Weights of a small GPT-style language model, trained from scratch on English Wikipedia.
Size: width 512, MLP 1792 SwiGLU, vocabulary 32768, 62.4M parameters.
MLP neurons of a small language model. Each row is named by its layer, matrix (down: output weights) and neuron, and shows model dimensions 48-175. Each number is 128 + 24 x the weight over its row's rms, rounded and kept within 0 to 255. Numbers have three digits each. A neuron's up and down rows have the sign that makes its largest values positive.
Before each neuron's rows, "fires before" lists the tokens most often just after its 100 highest values on Wikipedia text that the model never trained on.

fires before: " by", " in", " on", " to"
L5.down49:122143111092119146155175121139164128127136154113161145116123153119099091134094137086160159154124090110117139098114162098118167138162128173175131116146121104102131149117106103110139145145161172086137129152143125121136120148145112201125165080149099146132118071167171147103115176142084138086137117173109142104120181128178121148105102143104104142130125088167166113129166117131160119107101

fires before: " the", " his"
L5.down363:107114134121135079124109087124125129124120167117106127100139112098133114097166092101102113138162145124162110101098134154152117123170106104143145116096133114161133095153130180116135146135152087150131110111131163114071103139148141138163091120127101124177143074148108120116125145144113119133167115150137135134106125103149107140113159137147145134112113116112117171147108153128144118129124

fires before: " |", "."
L5.down1004:139157119136159139163149140150151108122126102131116145126118088152175124156094155102153145170184126109109106136101165148171144104110131096147136145152185143158106112123116070172098131152103158092148139120170104157126141121151116196125128126136125204135126159127157101118148123141126094117091141120093165063144161116085132125101132186120128080116148096132116101150159100093133118133155

fires before: " |", " are", " is", "|"
L5.down1324:095139114164131141109124149136098127132139112121133143139145096132117128150137130112126125117120138135150150141123098144125134150125117091116118131139141164175115126119130141143104166135162121122142119164160153175152081129160110121128140187127130112149082131135130139093136123169103155162102100135139126129091115071150158141083145059113154125124062162111126138136098118138126107127151

fires before: " is", " a", " an", " as", " was", " for"
L5.down1451:148083121139097106098163131164123145126140136150118131147101093143146131147139146135110111111115152103106083132104062135092098124126169173141131134166132112115151116133167145127092143088127131125122124114188121152172114157128115137128112106163094128197167131139117150116114175135132133144144152125070125154135119122132124111121080145075114151144123156133138113165136156143107074097099

fires before: " to", " in", " the", " from", " as"
L5.down797:129152124120116110095175143155092120143127133158137106082153151087119155158138135130070161119101091129149180136141117137181146113171065129135103134107157146135104171117123122143174126118148097118100146166122123159127125137092087181105140110090089126103115110126130077156176119106126091102157131181162153164149134141128173121123124100106111157150100132120143120140151105125097140111122

fires before: "1", "2", "9", "0", "8"
L5.down1738:151124137151109143156152133117131116113143138136169137129145111085163094118115174153092147130124164125127139154097130144144127135135123117147121164110173074132136174137154176098155129121128093138105113093148124074127078096110141106100155145106118137138129164148114132097119186140103145128117140116148126138144150158144148122139138138122140127101125149133095096172145128082096094119150

fires before: "0", "1", "2"
L5.down1705:143153126148149163122120179136158115142143144140108105099134118100145142171124073119153104096141111142088123139135133140098108129114108151141131023138142130094133126112154130106177178120130114098103128156151098105154141127097154161108144139142118109100131165136133126133109142140125125087114163121090104140124112123155130071136121148130148111128137132099164112121127125109124143149145

fires before: "0", " |", "1", "4", "3", " "
L5.down230:143095150151136143108125152132171115131123126121104159130139169132116174092115121128139109124091163093093140156111107129097132140099136139117170102165123119162137105121111101103187150126165076111123124096124131140123141167166120124112134107170110130109113160173141089123120150118129147096114118142099095124143098161172143109084161114124134120133126082149072131111140137132142102115121

fires before: "0", "2", "9", "1", "8", "7"
L5.down549:141143134103083123150140107102140107090165106161181171151142135147121081143122115169146141159156104140135102079130130105087152060123105149159137175145146173126140097161160140116116094084168118179135127127165104136150129139164135084162111126122085104112122132109194118097101151134131133134140136098141124162132101168138122114094115126149050150152122147143147151078122107149117114156179

fires before: " ", "1"
L5.down1475:150143127102113117132159130158152109125146117159146145100114118122114124139183077091140125121162150129109115114086136164115128128107146130158122116171138137135147106119134109130125154178161078147146167153123111135135094160097107143137142163121128075136104156127119123148156074116180129121151133151120134146125120112144169102161168136147106164149142136124118112072139126127127128175101

fires before: "9", "1", "8", "0", "7", "2"
L5.down1550:167139112137175126122134185122150121092131134119137131126136138140127148115114106150133119112121141093130088115094096106176101085113098124078141148128095082133135134106081145113124157133105112076142190132161126178120151107129128157148128120147126113113119167136119095123152130153076109147179174130094183137112106126142136127095130143133132118160129112169115106141179141130157120131091

fires before: "0", "9", "8", "5"
L5.down52:143098121117097116103147104174157139079150126135154130124121104108144110113111157115123123117093121157137108130120112109130128112133084108128108149125125118148139080155107124140161122143114104160182086086129145100114131109092136151162100164176147151128146138104161133160082098116141148068151183141136152117116120158159160087138161130104120111155125169112118164160112108135107111126115

fires before: "0", ")", "4", "\n", "6", "8"
L5.down432:127121168149121160130147119092093123156148124115137087111123135100097080091136138105107144125124123161125120115137152179126145121096153139121085108158116157160142141113146109168115159136128090121129192121081111094125104095128113145083175194120179124114134149153130173114184133118087136150112106131131119116126109121138120131155101158172156093133122106149136114144134129104109145096173

fires before: " ", " of"
L5.down1500:110154135101173151095121105138125130127101107103145116128105113144117131125121125083130088105128143119122116116151174143138124101163126121118104107137131123131123113137150138125075145083146150105126139132171100087142186131114118164128102148118118100098097121101093101143147123135138128132146118126166110157072169072101115083131114151120142143094122093057107162128149112108134132146153

fires before: " of"
L5.down798:125129173133117144123111093136125094105110104089140125140113135124134153092140143127125112118162161111130159105159114125135130130107138118142091128149106135082150123156107124150139133129157119126126093091132128120141117152136151096127131181095179137160092139103125182131088115102121128122159160116141126146081163150135114090114154116128136127093151163097116122117091126111137097089138

fires before: "0", "9", "5", "1", "8"
L5.down264:103121135117139126072147104122152126148114139132104092104142142146138128156149129132079123142132152144148116138145113106133105126163141124099129141094079136118139133103114168131118124158150108144121166151151131099083135103117126108153074122143096102111163140151138128130119092122131175175126101146138138165112182159117114126114147149130142142152114133105144169100132108083125127147101

fires before: " ", "1", "9"
L5.down703:099124119082105128134092110149113137056141118111159126157070092125094145123158117157146125134095103100128085103175142143161129132139141135133154112152092109109115173147186109144102073090089181141120097142143181104155136111098128117181132138151155149111139095108119107115112109117134149153124106086119121136106118084116159109149136162134150122159083132108162140117124126104122084137149

fires before: " ", "\n", "|"
L5.down160:079136133148141134141153176137085127137110084176059137105188114158148127134127106120153125141130170129114082097125105105157151101069129146124100119138126105146124105158141079151147155148145144115142133126107110124128134140097125124124153149125137137114125112117159089090142116119151102155146089091125154136129148136141138120165113147153143105144158141145134132162145106124151143157096

fires before: "|", "\n", "-"
L5.down1199:129147132123119108115133132121175138162132129149172150145137088137090133126167151134134162131147107144126117142125135148159144112135139137155144170099081122157118139145175140166122130118095103116155136126098120138122108131081189140143109127139150106163155127133075093130167119139150130091126121147111117109114164114141093114114114123131139138171148131120105104145142115137074119144120

fires before: "\n"
L5.down1598:108148085157128174143115148121127102090139152125111153133125110153151153117115159153121156151104142141153092149151104149109124150158128123113118131125153128109118152164230132127145163146112108120101108131106087131138109129085163080125108123118149138099111137142116130150136117130091110109163152100137149141142115150122130153153124124127127124108078122146179148175135156114150176119164

fires before: "|", "\n", " |", " US", "0", " "
L5.down619:127124122147157134152116176139136106124126135063130119147116090122165147104131144095114122113141094095111130138121170114107143135150093094123106117107141128144132145120163123127144130152123149119097151131081126094104122164103113112157126096173126084137127108108086137127149114093092122095113115104137123116117094143134091123116099116123136107115111138128126103125128130093168093141117

fires before: " |", ".", " ", "8"
L5.down1653:111087167120110114196091128105124124175105117157091157149176112130133135170111125124094132127140174137161154115141085184138096120145102137102150135155108127111133122114142115159128139180122143147122161136157098102168116125152172159134148125144158113111134137124150165158116130123145096103131142091139088119107120155122152144120132094110071131098078150099100084128117128097136142109130

fires before: "\n", "-", "|", "==="
L5.down373:111127102167128105116155153155098148148154092119143140122172097134139112141125123113158113106083095105143150116145108122143123138123096124143120137130157100095137133133077140124116129130109125142133141141142121118106138109135111123166129119177166080148137122136096123152135108121160096094130087112163139112138159123122141122115148127154181186098144119105136159137119136115140137144094

fires before: "),", ")", " is", "1", "0"
L5.down221:151117132085144150122141154087179112106065133113077145150136129102084151069117149135141137088127161149127125136145119142133146094095124153097117145145087122121083124096138113147139182104149145137145172112149145152130135122132145083131113138127114115110111155134087185125131112108129153131131156123110124118106074121169160164110096123116137108127122129139144134087149130147130105100134

fires before: "0", ".", "2", "7", "1", "6"
L5.down1740:117150121108137166119128131112140110130177104118137133122125130119129099107131138114107161156145098086125172093104143152096086113129140106132169134146089162158107122154190153107165152143124096097131107144124143069101126119139109085062142122110147099114118157090104122111124111094098095124172146148141111138134132148127137141125151107130133114129097106113145168109085141142113145134059

fires before: "1", "2", "0", " ", "9", "8"
L5.down20:096137106094104108122119120157107150118128096116129141166126121123150097204116140084084108146160134162147169167112101140150136107155131096111105088078171168130151139174183120129139127121120113148128127157147124160117129084071095118142154155120111168140112168123089122126117128136129163144141141123114137174088141095148139100165130128109117128140112150101119116143136131113121089108107

fires before: " as", "4", "6", "7", "3", " |"
L5.down237:132085141178151121119080131087136113095141121131148151118104096120141144179203071146132166085121156129145136137136127136079130155134133142124116096102164105118121131148118136100118098100122135132133110089132134058144162111134122137099108104124112134139098121159084101162193102145101155145132139100141152137099143160094112112137163127090156157193133128119131164130117148155124147092123

fires before: " ", " the", " a"
L5.down1103:128134133158135127092153108142106107139135098119126119135109133099107083108139118147132119133113135121114112100123107126126154111114129115140128126151163126087146133196133113128116103111119132097135154074083128134101085121125102063098112136102149127117136122107132127161172114108145115131153127132146145170127128127168118101202092116143155150144085104150146129157101118109124153099139

fires before: "0", "9", "1", "5", "4", "8"
L5.down319:138141148133112130152120113127128148119151098097131110086147162118153108168125143152133153186127111139125156138119115115142122121139140082152121133114124087150146119084135118155139118154111159128153121150155149154123118127131148153180138149126109138124118095161173156119151142118108073135144158148105084122139114164133150110073108155147147140154118156129127142189118111102111123096132

fires before: "0", "1", "2", "3"
L5.down1044:144116137105120137143182108131186121154137136105122132121121115137137138158115149128150164140105093142167106128132141120170157121108113121146175086157095161167122123115140145139106156144127086143149156127119127068138162093100171128162132156088117108096102116109059129159109120131142144133099187162154129147144132147139119139148145146135128119145097170079098134131123111160108079178140

fires before: " the", " ", " his"
L5.down785:106142127147120127131129156144151125149117200159132140097147151114165115070186122113123131188123153141141151123094113148124153136148113110163120093167151095128103106142136161129114133159128094126140144081115113124127155103169129103091111109119118116127149126129093137124112101096132153095141128104142137143100084115142122095158114126144112162127089149116178151151095161094128114114140

fires before: "0", "1", "2", "3", " "
L5.down552:123115137132176146129111130108097114140139125147113124129139152157155138140103133112125177172113083116113146128126140147133145126094149102146151154155137132149106147148203120165133137133094126098139131128143067152142128122161094156087117142148109093106147137120109137099115108093121130186151134106100126092150129101111106179142165130149084113099147137104122171120108091143150139143156

fires before: "–", " |", "5", "6", "2", "."
L5.down184:182079135134086168081126153177176167192168105161158103117116115142087129129132125128140158162122085139139108134126106131092117136147101137141129138138086138111107115141128135114142167201106117148094156130146098114108141149119098123123157168142134113093142151164136161117115143149114112137125124149159115133122141122130100142120156145134099132119114139126129182132143076125113117124129

fires before: "\n", " He", " The", " For", " In"
L5.down1255:108138125131136117102161117105139108098152089145147120142120120085112133133149147142147124185144128097120083117156159106146134118128131146174081114177125127141157143151153130116103180143130117107114126122106089137133101139159150153108158096146120127131109073068090119138067078148124107163126134105154163075134069124157104126114121137142118092150144111113104086143115167129123159131131

fires before: "|", "7", "1", "8", "0"
L5.down544:159062160107158110112172109116130125108119133136129142143100152082133149142110117103105132154086139157128132110140141145129171158091169113116119111136120129152127125133183107151131155136090153130101122151105167096113139131121098121155137104104115107157147138097165130133079103116173159132098178124147115147133137145122106095127116122117106130128119117115112116121179068134113140163148

fires before: "1", "0", "9", "2", "4"
L5.down134:124120121127099107105160143169145147137116115122139169127133134126091139139144099155091158139117127136130168108118118160154086112151110110142120112124114123091088148132147119143101130141109140152151144156117138099161092144158174112152171068146100107123110106135150122074141175129114119168092134121141113123144122097102135159141154125123131110159122135148121096198173136094116088116149

fires before: "\n"
L5.down352:081152124131147115141135121130114120143145093084093126099113142131131106147120095138137147126116111159131134135155129159107130111124132121158102104123092090121130074101096062109152115168121132134102147131123124155124121143082111170149111093163127127112093123139138144128151154105118153164134153155089144103115125095098089140124125164145128141137134108134160071126156099140125127173126

fires before: " "
L5.down1160:148156089114154173129151135135169115133119143185128181121162106099115098148166135165120102100140141159124155133083162148135178096104128137131127135140127104123151115142145129133134135097149166108111131120153140131132127112176096104108143127087109128168154139158109116132173152137137105111117102136122139136104150140112173117134134156152118093123104119145112181122117099139141140109099

fires before: "S", " ", " |", "ung"
L5.down1085:131124111154089127095142134154162138127120100151109137110144150096118134111173118132139099154138128158121132090117119137092183160112100154114111137107131117096122126152177127146078106139103123155133092096178156090153093115106096102164094107109141158141164144132098096181144122114123140122140101093134156121127118172111078119103146094131117131132103120113086129133117133144131128130103